Weights of a small GPT-style language model, trained from scratch on English Wikipedia.
Size: 11 layers, width 160, 5 heads of 32, MLP 768 SwiGLU, vocabulary 8192, 7.83M parameters.
Architecture: RMSNorm before each block, rotary positions, biases.
Training: 412M tokens, 12574 steps.
MLP neurons of a small language model. Each row is named by its layer, matrix (gate and up: input weights; down: output weights) and neuron, and shows model dimensions 32-159. Each number is 128 + 24 x the weight over its row's rms, rounded and kept within 0 to 255. Numbers have three digits each. A neuron's up and down rows have the sign that makes its largest values positive.
After each neuron's rows, "fires before" lists the tokens most often just after its 100 highest values on Wikipedia text that the model never trained on.

L7.gate705:101129139161110123145144141115143136096121118136134125128137124124077161119135170141111180129144118114148154095115137146103137146180151120146143167088122105070157122093184179114095103126114102147100112177119118126118077144136097139139090125166179137158118135118144131156137174109137138102171118107110108147131107154155131074158118110090114125135118094129145125133088129111107134114170
L7.up705:155140127126143107113133119111098181134102154150119143095113115103111142089089164135125117133119099076092126120118077151129149154116123092186143140144126131116125119108096151104107103125111127099167133091133145131156107176111106089109118115143104114197109120096143120174119136126130136111164110155115139125112096121128149130144082070109144133157135132121109156108142134135097132167127
L7.down705:120126108127157148131183087115160171116164113122148118155136137144130138092152126132134110164164094136115182107143093145139116121125115105146105114128119094046131109143115133154111121123136081146105128091134173108133133070149111141157118108111131110179126105116105136133145157106141101109118102143165181101154139125131146145083093098104169130128104136142130110116118170130141128132145
fires before: " by", " in", ",", " to", " on", " into"

L8.gate73:169172152171107148111111188101127171133130110120128129077114093118160145103089121123129195152103132098162123156148132142120078141114183153120126146164133150123093121080104086111151114102147110130115165113114105112135153120097091171139130131140135126112121114134152120117125080145118112164096181117149108136157148124108117087138112138108109140148141120151086125135153150143129129117164
L8.up73:155121139124164114135125159065127152151173152123169175113134121111114155135156114127152144122095147106123134126128143128140081113148148131145124179130161109118141153137200104121142105101162116078122125097148130127095153104122143153167139116157125083095123128125125140143107125145126139141114110159136170151089109137146122140136127126135111115120155107085132120110148078130126163117094
L8.down73:138137164154138142125144137099161121146121104135153125125141127165112103153150072112123142152115190133155143141095094047151135165111130131070119153123163118119146105128103096124122116113106139074133156109117169112126125145135163115159110156108113144141059133117102121101107112133132111103106091124145091078129108142131105166122164129153154091109118131106168103117096145139111110137091
fires before: "-", "g"

L6.gate250:079117144155098137094167137141123135095179160136149139135148097109124131129105111133144160103072112125142109124150146117156108132115108074110157160165130101156068121127122090091141154118141109132182124098131147143117142157129136161144136120134136091118117141112119110101082124159124161130127110088137140129104121081128167113145179077170104101138127147140130113120107133107133108086120
L6.up250:044092160160098106131152121105144141106156117166100112129162119119151089114105115103140123120107116145127130125159092151121115158071146055122156140133119095138119124138133101135117135099145116126176143106143178156158134127099126150117136130105119132114132115121106121116114187128123147128173138096171099122156137120100156176155136086146135135126092138141117107110164113111157123079122
L6.down250:136135103103121103137164141126155115113141156104147131123133117103145155125155095102097146118152133124143130120104149153130136121126166202152119149096125186142148103161105151098137138106119181166054128137128097097123144143148100117123130110156116133191137123149141148144158100123113125126134136173134111110115118132152132153131172188134134118143115168091130151081139135150116115137117
fires before: "="

L7.gate110:068155152152100133105134107130108147120107066127122152116087091146154125133167114113122129116105103085097146094127120140141146100159101111124120154094132109108134120168119139134110121132127100120165091123132143116155164137118125080139150140162144127173115105166144123160141060130143070141118113123115174134137133113128169173140139149144086113136102173145095112115133116125142078108085
L7.up110:092157131159118147161165103128148112124144111151104118113183148168103112102123151127103130133115162126108178122128146084123095139164173157117114126098130095141133127182108124105149077151129124084136152129120127092127147109164157178122058158156145110080169128134158114111169175139136119137123109101086157154136127147136115115126107067113132098119132153130131149111138128131114114134131
L7.down110:118152130185086168107153168147069135123177164134136173112138112143090111170151148099155137130145093071107175101140118105127113116113127154130108116136131114106143124143102138118115110151123112118187112129171108123091144151133155167128097111125137114115145104145099183166118145131170117101118142118107123086145094139152114168107114134101113080123117148117145162138118097103128104147169
fires before: "=", ":"

L2.gate174:121151099158162126089135134124124107102127107143154124114103116062179122132127098106122134129148162115149114109097113169126131092155093115147085117118147142143141123111179155110129130158120125134157118133100130135131135141118140107114130117150115134129100125076083109107133107159153077110111109123158143084122131166076118109131122104102124169131084127162125153098136100147118150128125
L2.up174:139140123143184131101144119141092135175127141143139092155131079126137157117119163090113156082164137104144169106089117153120134108123133099133104117110141117177124098162109099096089094145127153126143151096102164104145083142165151118154152118128147160143124140107170131150148179174116118132106131100094126131126153130092124119103099137097098132154176159132092124109135127122117140139112
L2.down174:136106140149152070127155117146112110099099166147136134129102125125100123132125136136109107083143114090151112145181126124127123090165129099175141118118123122128126118142134127141118119123115122146135123122141130124138105183146178110128110151159118141151117068086180125150175144145160121143106168167119150127132148131126110123103108094138115151141066150148152120081121109087111103132139
fires before: "=", ")", " to"

L7.gate503:096130133098162120090111110127110084156098129153106113088115100146180149121054161106091147058126127093136147133085136105154109133130071142120120137152132149134147097112159140100105107125134117098145152124114159169150163104114115157145158141156163147153097119099129120116135109081091108122138156186131147120113144148126133126163182127150131168089101132104144138137116163114138111145125
L7.up503:143097137120161141179119125128135131110106113138111075100117132109088117178081113112097122075156136126132138169132130108138110118115116123108118103105125134100138112124143152160125112082098106100124106122130133138116170156096123162104128149157157150125105110100149105113124138123122148132140189166094161136181116154138165111147108139125163115085134178132121094104078133125167107133162
L7.down503:140150142155150130139145164161137130134130119154105138114143129049155103145148093129127128113094098180181125156136114078155080091127155143118162098064099138143181129140146136120132121124127107096137164102093122150104140112136106157139089115153139161123130158106137083153124138124108150109114141140115147086113123128149097144139152123123174091131138123139105144145121140123133095139140
fires before: "-"

L8.gate663:053135159143132144115165117162116102134104119135109156134150096132121114136173160106117111122092130146099136097163109114129145092108099154146094153100125159126144109150139152136086137147097121125119139147157145144138148106127169143131094131167148086149107116127151125081079146161133129167128122140125138138107074109152080130163150124109077167132158170128150076170133130116138107129134
L8.up663:161107112113083130135116117134109136110129101157166133122158114090136137142145097100125152146062137082106186127102147184101132122098161143104148118153108135136113117099146121126133108146093141121151150092112139143124124121101137114120073114155140054083125144144133090132098111117154128092170121130158096128115096117153142144122110088159091124151098138143101117098125142187124121135087
L8.down663:144171097136120096109106151108111144110118115102118139137119156123138140000145107127134117130183121109139102167148098145096130112134127102132131127142163096121129117125142126125169145107155134106097134144108107123108104116104095103098138113077109162095124133114125106148155109131105108111140126142103138129161145148118126115140096133138152100106114111138138148148133129115116135125132
fires before: "="

L7.gate343:134122130142166093123127159167161110152148165148086142162121106122105141098188107122117122150141180127129104118157142130151146131151138073072129135190124122118081143092140146121148125172151133125136129123164179116167136151177147120148105135176121118132127146124115137142129153159128135129131099132132108157111112158116098121086154151129173138089120178121108122100147181147131138105144
L7.up343:116104151118135131141137151102166150156092103161110140147127118118122126088125137127130129096186140111108120188137138128125150147133131094110141106146082147120132146142144139092134138124148151072160143102171166168154112206112115088127105118179140123177134117118092136140117138140133136117118144136124130170110102129140094170148147112107138144097141169124122134087151137137164148119168
L7.down343:146158091143092157115154144106109113131169139155141139093125115111135179159124115158170154143112137174175138089122091124134118120110115130111163120092165152101126124122127047176138119112128137123110114146087136132084159097133132130170153131125158125130098121154152125119135147126133109152129112128121087095171153157123123126092164159144141123130118137108116122146133121117111096158090
fires before: "-", "1", "0", " \""

L7.gate739:137156162163174137123094116122149119123135095143108143141152081157129183121103120127111139095108164175131132139162123108120117119151120088140074095161138132112150103141151128104102137171139111064159164152122104135121149156138131129110181114119133138134077133157084122156081128136136102141127153147129152124156081127135111054132136123093104141153128126118110128128101144155144143155121
L7.up739:135118180137130148137136168108120114110089112120135156121130131144120122111123146097093186106119142155163141121195147124138137148098180084100130138178094149120114116097134131127131141103155110111138090147154108156131095137127124125103177135076170148117145116154139131117068125143131106109125131131126110169104145114134125098128142109131133095182134120114147122103141108154138167147129
L7.down739:188136147145145131133124150138111139123127128165132131162113119167115157141140107126125102164130081170134174128139134091106087111136157102129129128149132154114125109151146113135152102172121122037128167140119137126124135128111142146137122088109186140122147121130158110122115085098107098128164139144118125144115080088127096135139138156133121137129164155148075100131094097173153178153108
fires before: "-"

L2.gate651:120146082158110139134209147125202161100126104111175169105118125121132161092112163143157153114143134120124122133136155145151136098139122141105119107151082106154111153146146099124105140134139126107128172103156144133084161127143151123158163132125094156146149148136097094144119129072141124137114153113158118116126132122087121075122167109088146146141140167143139184102129122122134117140131
L2.up651:125126129103106148153095070185144117106114142116128168136132108150093146121094155135108135101139116159120100114146172136141137132130168145144147140137115094130135115130109127127102079152169169156146145139112179107128106098156165125134087112155142118144097153102157115100124135141112082176089127144112118113141097101079170116096142111131104122154125143152125115126131109098099173151179
L2.down651:148144135110138105119137135136137080097149145116110087180151148133103088176120110103120105147158093129076130123113111098141120158146084074123181121139144156131137100130124122107146133119090117130111148126162125092141126153077142154102150155142146132164202075132103122128112133151168156108160110075104131151152125130104119138153151136156145098146095122135179122128127136146146109112104
fires before: "="

L2.gate418:137089129165152131138128135138132121136120180128110090115152135144131114136152143139087111147140096105128134131138103149115136167130070179109115162075144113103099134122142130137124090090102137083140096144162147124143157133114144106078142153116131127142075096153150120101148119109115146111106117119124118094112129109093139123131128113111113128098083144148063112143114140119130127087164
L2.up418:150088144200136107136114139137077116148091104141092144117120073135067119122139146101111118139139098142146122118138144168167136156119110146151145101085157131116090144159138112123137145119110175104111097135110135124138122130128185141104111110155144099128103115084158131155156128149119130134104123178145074101119121134125155146129103119136118108109126153107121105147126112140140091120174
L2.down418:121099154136145112127135151163107139164112107143126152185093143139107119029144181090115119117125137141135174146122130160127148154104155120172136128111152163156139120111165104120128112134140105120118114121125141141102112130147121142083138080102145135125084124081153145097128126130082119127134141150135105090106084089120118155119094119150139097112143144102110142108114145169138108100131
fires before: "=", "-", "In"

L7.gate69:108135105159156149093166132148148126122116082157146120090142109128127132182134130128151101146122162115123165162137131141132074140077093127102080157125091143140108141139139128138107135120112142136128086118113168151132162176144186112142136123157154072148126142188122086111126140142134114121135118130098108153132081098135135114146123113108120138150140162123118118129152132125149105100126
L7.up69:080131082127120149124177126139153150124121096156106109084152128132123151165110084117154124144118140115132173079153125153154092123097121128106118131119108141121138131118117122144091132152084133130122102125136184129158122139148124149097139111120166071161139116161118108122111077107130129090122123118113160176141075146128155138139196112106101100136101134105093144131168102152150107119130
L7.down69:126096144130135091136122088123101058166147154164139124135145104110105123204120105129105152128080122100149137129115193136119077180120174140092165145147117134121117131125174125176115101133096161164117119111134111147140162132141151140147063118138103109126117121143123152106128143077148109153121130106140133113135161106153123130126137128092115153135126146116127121131116144154174132105107
fires before: "="

L7.gate250:106098148167110110131154129122091125119136142151070167085145106152103139149127164110156104125081119154131140093091135087135133180091160106142145150129183127099108152142114130128103158149108115126130130110102141168131113121124108147140126101116130144141094171140141106090115152139115150133128126109137116145081140120079118128130110097091155164161143141128127142110150112113154061105143
L7.up250:141128205126111146103119124153133099090140082101123118125152158150101125189134141107143178176074163142136162113147127128104098126130131142122134140148158141143141099155154123132132165132148150153142163112120144150139169135166147117123106118148125105113112140128141124139108148133147147179124137105121114138158093077129101147112084116075142159163140109116121117142194125130061121175128
L7.down250:159142139138079126120144122143115155111126141155139135135142146151127142149122138131107088123143149098128137156150156082137148170078098150132145143108125089116123146106113131110133184121127115146126057114125161092176105166125145144122082153182172124121128147166162153091147121146151146108134110115161105118100102103126097130120136155098075114185134138131136146117155108193125116158131
fires before: "="

L6.gate416:120142143141167116135110140099112128111122142154110072155125102116121115082124124135065163204142105122134110167104139082136140125139157119103132138155139160080115125164127139112134113148157190121144121124140184113147081153110096148112131107131134135130117126129133104114183123121161113097106106137137163094136135174095121140123116186107103150111112103160106127148133185159086170130159
L6.up416:146137118124140068126131087156109106134147101060146103108075140133152128167108145134155127143095122136109170109154162124118075140092133103098082113176110130135180116144159098095118136177126138106145182113111150109139095171165135157146149112111119117145121109109134135137105119128125098144180163115139158111119124132143141095130103134068113129123140126135142130147117127134111160118114
L6.down416:131082116131155153154130147143143152128152160131150146119133125103127107111114082086110141159145127153135149141132124150086174121091156125112178108105121119124102112168134123139162131122137103158196085100094132175106104085112137143130154151104134106134107152090130157141168127150103139108074090141112166135147125082108115145149063109096137123140113130103129184142154149143170132099158
fires before: " |", "=", "un", "ed", " 2020", " ("

L7.gate273:108106132104142131142144104155156121140141117137146147150137142110112141142131129113167148105103146113157168137104180131157117146115114111104119128091116195155100181115124112134123118140130086101104152137118160132149122156112140090119132152114133083177137148172099106099053102109120133117129138134135145096080104081101154155141118110111133119146126123152154068121106135150114091139123
L7.up273:106095119091158140138151142154149168131124065133148178121156150103127136148142123136150128112097145097138147177091187123104120123108111121144112123111138131165075179124111128149106172135094137140110131125138157160146101137124089128109166139124166120137124114123126112086085084159086133101145131123178134139110118126126107123132158100136120131170104119160154093131118163127182090131145
L7.down273:117155128105103098152120135170117111109124155166115130154137137128148129163133164114101148126126165124113106141116144096094135130123095123111135108112131172104163161134150154122097122160129145130161112152155149115172160154133149113089122123185137097102156117114125113127111094145172141149140132130138168099104074194121137131155146189149138179170096120131154135109098114122121127138167
fires before: "="